MLP neurons of a small language model. Each row is named by its layer, matrix (up: input weights) and neuron, and shows model dimensions 0-95. Each number is 128 + 32 x the weight over its row's rms, rounded and kept within 0 to 255. Numbers have three digits each.
A block is one neuron, or neurons of one layer that tend to fire together. After each block is what it responds to, as a language model described it from the Wikipedia text at the highest values.

L3.up330:156131110085176148134125116181230104160091132171131096149120155081114185148026033124109130146108153144147134100108122112080152120158098159148122069173101129106177115125114149125155061121125092141124129183123085117161104104155122102168124099134155130130145164147060116103114161128113131094
L3.up621:158106140051133142112112104139146118176123117134072125187157166085091087109108156123156098122157169064148149110117134122123142132139152111194083065132139118116104164143124116142174112122174109155144119137097119125053123172147115164116100161105108107210181186158079199142175180103123173105
L3.up1239:126079129113073132086185092164129133192159121144111051175125082085097159153088125146138130158110179097090065126115127129139132204177138097163116163128160074108161110102151093104157104148056118137122128108104079129130164181130080109140117062131139147212119175180117126136083151086190126104
L3.up2814:097197133127139185161137158138130113111147143033111094131155170128143135196066178107160109067110187157145125132103152154088112172136138111125129100202176147110159068134169172111102070212117190151156146093104175132153123117086100154112105144097166123155138166135046117115128106166124058104
Description: Letters inside abbreviations

L8.up2210:125120090129141124125125097144060164086080130148108124129164181111154141153119149125141113162115132179153129119086038074148153175141165132125183083124192172104098049070136183089138116135115107110108122119119171150123091178128084181191113076121161184196172110159117134107080154181128087116
Description: Capital letters in acronyms

L2.up246:097144169073097160133076085144142142094154211128104131146124114156113147166100151155118147132111127090168188155079077168106127134113059107121108153157104099098114131089141086141132158101127119091092129146121077152135089084157104134143111122136149121135198172128167121154153091158131096137
L2.up545:101131105133146145110118072178094085119152087139128143068124101160078113131105126111118124110139130175156103122120119096185125151143080103200183134140137109158147147126125133120131144115158140144089090125117171117093110175127137130199138122112116198101106132115134144102096111096051105144
L2.up620:127068160087070093110131144113109133123107144146095177143153060083084152142133137169111114075130114087141120104152137097194115179113115064129077120133099072153184098090100163131110095086128103139092176125130064138166124087202114163113145098056120186097127158180191139156163164138166162128
L2.up920:137188097101164146096137084144114082110154106172135083151124083089122164193097158168054093108106192116103093154110141112111152181190122083096116117108155177126110145138141195170102136169121177193101161093094122123092143153118136115163105143140140086191157150110132086115152125113119155078
L2.up1026:110117105121147123162103088176185141094104073152103137127147166166134101141144161097093126131147129095159088088064130074130132193111140109136087096136112200137132121133117142124136071130057099157082163114121109139140152113186160146095103119033093130172089168083158097114082168138152097043
L2.up1051:127150165167095099130128120161183057143132088095134166140162164113088134152131115110160135127086076137134133079196147158137105131137110123195109109149123116170191139084161116108104094159101107115123100127150106118110180158179096158133063129116160157122099112123159194136178069119158092132
L2.up1166:152138127113114061102139155166135105107125129076164109133152159094114130172169158135111126181128166127116115170103124066176094109129080112173118155161121089104119126191075144138067108105115171087157136183199148120075070159116179126128171146127175162098092155110107098108151161084112121162
L2.up1509:127099134200076091146123137137119116137124129132078170111133133116068096079151193124149171170131155139114104132147155124173135120171154042169139067108137166122120072144163131122085077116157056113118092121154086106050154180180135128078136088097131138127061136140079058159101105127135138120
L2.up1528:096188205138101135136125126134121108138092114118181151139157148162190100130162150160128140162123080129116126090135132114088116098162080183078121101136080081134158093124134132113124092139168148131161140092154175129117155076120132173155138138107117174158096113164134168127131137114092117172
L2.up1573:116181157179140151116104102104146070122158156119095165140084169108160072151144168088130130124162112076148132169168120172125164138152128139188109125171125157223156127076121115146134051108184113075133113154094146118173095176151084148094120151113136117165119177091140091090132128167129146168
L2.up1615:096104124153110071144140129167139100129130125159122133068170103156019123129082170151136123193181082110142147134194162155189166151136098110128203111162086157098135156199201103140125140141155117135133170138207132118156167128108165076153106103105131078094154174118136108132122154133154148110
L2.up1727:088110107117081157063160108120120141167087134102149123140124118129112114176090109124097198110080105118077111120138103119120125070115124117169147111109151120085096105183081143085063087101083122124157192115108099080145127108123078073095073137139169147154103139155121108082105151154173125152
L2.up1745:221200113148084194097106119070096138166150122117101141128148081101103173083108100104112075147152145128110092107140145166115100121110178083112141138213139084132121120130153099110118152152155139074132101163164103116147107104139113098187129157146152147126068148084161132140177186184119152160
L2.up1887:153082146126126130144168132155166096112186125153146124124163092155106098094161072104116169096159160145129119173109045127163077144149147112172146108140158100132167109100132099123051079096098178125143184121160075119138128129190168147161129050133093129118144200139152099155101094134131091112
L2.up2277:082124125172108121075119151131123067091116109140142217082198161081130116176095133141135150134128117125127113071194126077163153121229153082143098117074132110074113110102090175173148163133090116085099152113112152076136179119148149128098098050096103152153152107111106079095150121091134098111
L2.up2720:166122136172163116111060082122135128047182082108133172104085127062119181142062170152061139130126117131101158109156103106116130138110108133060105150102101161126098141054145159148119141125164166139114078120112170122137117155190159151112148122123166125119128145170171141120137137149146151162
Description: Word-completing final pieces

L3.up115:117158118128093145185143152155082154162156122170174106172114193154117136178146142143148145139089094101103108156111190116095107097092216115137133157107183097096116132167052084122132196160123145123128162096158101126163198129142112117150077111075174088134201156129168117095148130132103053117
L3.up165:110159143135125146138076111108133141110121129105178134141085173128113142136178125129082128122082087147111120151048137126148127114124154205084108169108123158135146157138112143107164123128119147161199086149090105102113098105178127159073185179128148078175124119184144111078097165138155145111
L3.up237:146113112138113075140139147093132084096118106091132067110125173121104167155181068113156090154125182099108121154134128138101144125100101138112112168119104079123127119136139119127086133151161130120120171099145088132128104072084144163158168085137156068156094130131228112132131126109130085141
L3.up2905:136077123148172152198162181103094101078108103044194084132156049148097150115120146078117115131121118105134149153144155167120141121091177108116117129046123171148152128105122110163163164075157168093126105129191166122156116089117100144145147084126069153126152076115149116087104136118149150055
Description: Word-second pieces and line breaks

L2.up447:143109157145119147174067152162115149127133128128082148155137186127136126120149134165083141149139101075091136171136080109212096095161093186165097085146142124179177138179145179112087166134133063143149083121159067097116106165126078124115112123164125143104104117071171127131176117123101134092
L2.up832:124089098126083116096080134112097136145158146062129073150166136155113113138134099079161120172135133106140147134131110142138048117093112092189127143077106140112149131121085159152139103062102131142166162161149077108131121123130145089097182103201139139131167084061170173044112123143107086139
L2.up973:151109127109074142093092110088154165142148150140152163113080128151114156138158156135205143115141181123176107117131160120158106172177120133131059148144070113145045150106085167141113151151111117136190115173124133130118087130099091101094138122131116148082130090067099098134174122128107081151
L2.up1278:109137092121167123081134135151097107179152130139104064138119149132084117122147090099115174104137108113122069144139113158112047137134126173145131099071116118161179173141117172173084115090160126172079144099134145143096090114125051131140085120212125137169160127068121143150132079113115137117
L2.up1611:112152152139112111151153146118093160205130117120108139159084128167112182129091120168084091139140163118099117119091208125117095168069189076195048133144141110117148132093160125191152128120113093155170133185070090083156170118078126123167096150131091145139107162100121092102121154093134105102
L2.up1730:117160178074148115121123110145115117167118090152080168115116126119173143125112078177114141103098133098145124136145120175174143052142109028167114165090124133113117102110155146111123123123163137092189111090192149101161121130113104118163155194115191101152128164091195139101096098121197156163
L2.up1763:079074111123168134144100133113143082140112085143166139133130181154128069159137101120118127116084118139092073126161152148130092111093196146167062143135092182104104141124126157180127111073146125197127144169125101153104127166104129096160194068135069078126159115112178132116107094160124113106
L2.up2183:134111126075162150099075206140166158172161149089129155116132160188093093162147083122160115135161128148126113153145054074110060171159113146117104158128111200140094169159153170137105091105136144143140098127114119113175132098158124129120220142157139145106125103092113112114116147101101087091
L2.up2268:128135141132058137152105146095106150174149141064091082143177198138100126111135088168152165127163140114155070127154132143178097116123115126165064149100087126092123150096079129171065121130119104106130155099158126170109138188170055080081188149085097163086171098071097099101145065086148086156
L2.up2356:182124120103119141108157161135214130172168117100132140132156119122125110144158098110144113115134143176130069154191144082106045136163123138141088102125135111159145156130123081187113125147054146142164103139143112150104109128148135095132167080122104140145125106035118158075157150113142135075
L2.up2377:141167152157111160113158110140053113178150110116088130136192130140122132107095115135158091122093128127201125115129146109115076121153141125150097149090115123130099129148062130187138120129130166101166132120154111164177083077200103095107128125140154137112144101144120126135135133055155166137
L2.up2534:086100126083130160108114160131162151173145128128183127115119148177146163141142141148114090172071158136120089131191127107177168120180123096110134122142083136139124110104106135136109129113153085120139081108126110147140098070182074158175143144145139123120078067072121138137114136097077113190
L2.up2851:143124177148096104055095139099124146161142122194127189130131190069115128159096139147147111124246149181091083095117141101125107188121152089125143112144103190093115172142117129096185126176124154127153168136177109094126158204085068121071155117099122132092084110145129133106148116124125111101
L2.up2884:107160109111082138041115136126112099150099093139167138115138196115184118176163118184149130147041138122128153135144131160147082124143168164143093130127131157191106111134094116123120094104105151166098082131178117165115161159093126149101169084145125189136135151106091138044142145126135127139
L2.up2925:132137154079148122000146171137121181176115134092131134123109156148104147143135104181152112088184145165119074116204153138097052135105140182144113085103129155085097126127072165213121142108124122137149072120181069129128087124139095104102207140125114196103153093068107104122158112135134123038
L2.up3063:137154133102149133050158151104108165176156147149134101135159181140115149119121124090139145131210158132088163132123136097130110184136108110121144115141171095102099111137067094150092116179184100176230156148128087113132164170078063150153155121147126138131129119137109148094164078108117100142
Description: Word-final subword completions

L2.up369:111163075111153142062135111101092170190106159155178131110124121133124150167150181139116118136124137084143162137153138207079167130148122119095153125098201109147166119142160089107083135139125083109087094116153113134119151084066123138086115101182110137167122143119198213169098109104095094151
L2.up448:211101113136134127079117113072123064124118089138153118143077099140118178147139142155119129106144122083176118066124123146123134111137150081121134092093143136063170107076077069089170176153145100141094147151145160044108103134102111136125094047108073195106130109142077090164126141138169104148
L2.up537:152152131197112186126103117115124145113142083196136127088118092091097059122137110144103144088091159171082152123141147138107122076181148109146150052111129157057117165112148103213132122154136166106159093096149080126125108150097126140092115100146126105139132169094153157158141127161127135140
L2.up567:095113100147086145143147090167140104175110079117116094093128099124168088142109129133146144143142092153052196106158086166099103128123150140122122073152154087140140115152136161073104173110185109102106071151074139125134126108156177108191095081114185136095162201133149122080153164095131165142
L2.up725:148155086171100082157106145135137142115130089121148107189128081171123129114129126079132102166127073143135167105137176167154085136153172096203104062165146150141113178165135135137146111152116139111148123130142131111161143164077153134140141056132108146171082128103117148141148187116168107106
L2.up975:161054146101145112118171115064122167142106129160052183168135135113161126049095123126067175131109118132111113117132122086161153160119080134105115075050103116089149103086159144159161081120167195141134107125063149124085129121128116122156112130139093131176123107081102110120122160119155127143
L2.up1228:135108113078204086177214125097148208114190086167152105157157124105171105086087117158149174118177076157107122119155119073138122146088084143109112063145042146088142135148175096095092093146132131057139122132123120076082119150067150172091103121104136096160109097135188158105104119097123160132
L2.up1236:109099100084121108124172153132117181142172131104119166105156091165130087126100123158099085132145124099154146147108133168077202167096093090141105129147163091070141139142158146121204143089150125129102144174162149103146130122161177151160151156061064110085158135025129165116145216069145153058
L2.up1770:118086062131151119144109133093093164093153119098134116159128109127120122164128105126139157117186102088145133096169095160102090108131109145132078115103120151135165107081092157174138150102115141187078183117142169153146093087185143151175162087135105157144197092111125177097150062113145052093
L2.up1888:138136106093124178048094154135160181140115163126131111079112116117121068140077141159209063118161130146104164089131152064173118144131150048126103083091130127144157155123122159135121152080171086204188129084108094097179143134179185100145145051147149139128123076087162076125147123164085093068
L2.up1992:148047126164080091142139136121148096138121085111077083096135121132131108129113147122161137151131141129095129187160178146112130126106120115092145084139131097137143184167112143132161100124127093113168123137202065081087153111136152165148170155123157140147108136121139174144124090126116146133
L2.up1996:155069108150109106139183115116169134125134118094181065122133095112116124080107114132110058121074151143146162171159130204140072130098136072099113128110166165158115182137111098155071142117078165149132156101084123143110152132121088101142127130105218135157061099125137083156136084136115120141
L2.up2710:111140130151138114045111070100142142176127083094145117169108109122148117116151130125160125124087234143103099116180151113143096105096168121154094022119174103112183141146079134151101120125118111177135130154104092123116095136081063154102119104131125141152079082146095159125168125072113163084
L2.up2733:127086133219101200060136117081145130075106077126125138148108164141091098082100158134141141167085087129080127093115134133126118199127103114142067046125155112109132153129079109075164154176171118136125136125130124115105072125102127094118108130120084104033118115163069095115099122154207096135
L2.up2835:154139161126100161119170137111138089113153143161097089158100097096165170153066095101172115152159127103166148135140153080077127087126149118059176110090136126131168111128085156150118147108112115156186155079132133137142116108185136132121118103049089040134125147144199166112204122152121053112
L2.up2870:116166127149109166093142136127146087158086107108111096167138147155059123103121096104156099193130094135121158168153141111143068155102146144116098079160176110087128150122019161106117178186172106174155152138092136117132126161111116160162121102141149106079115132126111155083163091087101104149
Description: Second piece of words

L3.up519:086141110101156101149142116146090132153171099148112166162119136116154116175105124114195131129146122108178196109167116188103102136141117154123172110147110100122112150137115134117115147134135100091169059114236159132138092130128111140194115134135162106171138115125162164125092094138108142119
L3.up917:129143123165104131123127142152143137069137142155151095141128114222132112161167144153161080139086120109194133082152168142173131084188146096086186117138095053097125065089156164070131160096129139135141096151089074131146049086164135159143159146146142078226123146197189114161122143127169123095
L3.up935:157169134111150130036113115158139160080149177154114153146189134166107108156147132160128120096122153124141098122127156127114175034153144099096162089130117147125155134133101086147077121142119141105150084129112085160087044063103141168130101114161109077172079095129175115119125117114077120183
L3.up1126:090143102184079154157073149124126177094161148184134132129159075141143086160090120168157143148137094105091123091126094064124116114135096151093148096088126140087114117143120082106154123122130086170092101196087163155099054103112119105105114115137090094136116126101166111144202107144119135128
Description: Word-completing suffix pieces

L8.up1945:133099148097121177142125144118090103085114156149105162183086152121161135205101130156121170119091070123106120135091124112124139095147067137186178166132139110120086162201086105161113163123134139126184142161124134128110165105144122135159094167173167047169091123107132084122106137057151134101
Description: Final subword of split words

L8.up1727:110104064145153113093127065127068148085184114174167141121132125102175174129124135109110096076130129126122123170072097153166139120119156119110111232084113144167117162142084087213114117125097126097132136157176088095114150149146130124140080085145121121094183177116191108085109096126086183091
Description: Proper-name continuation pieces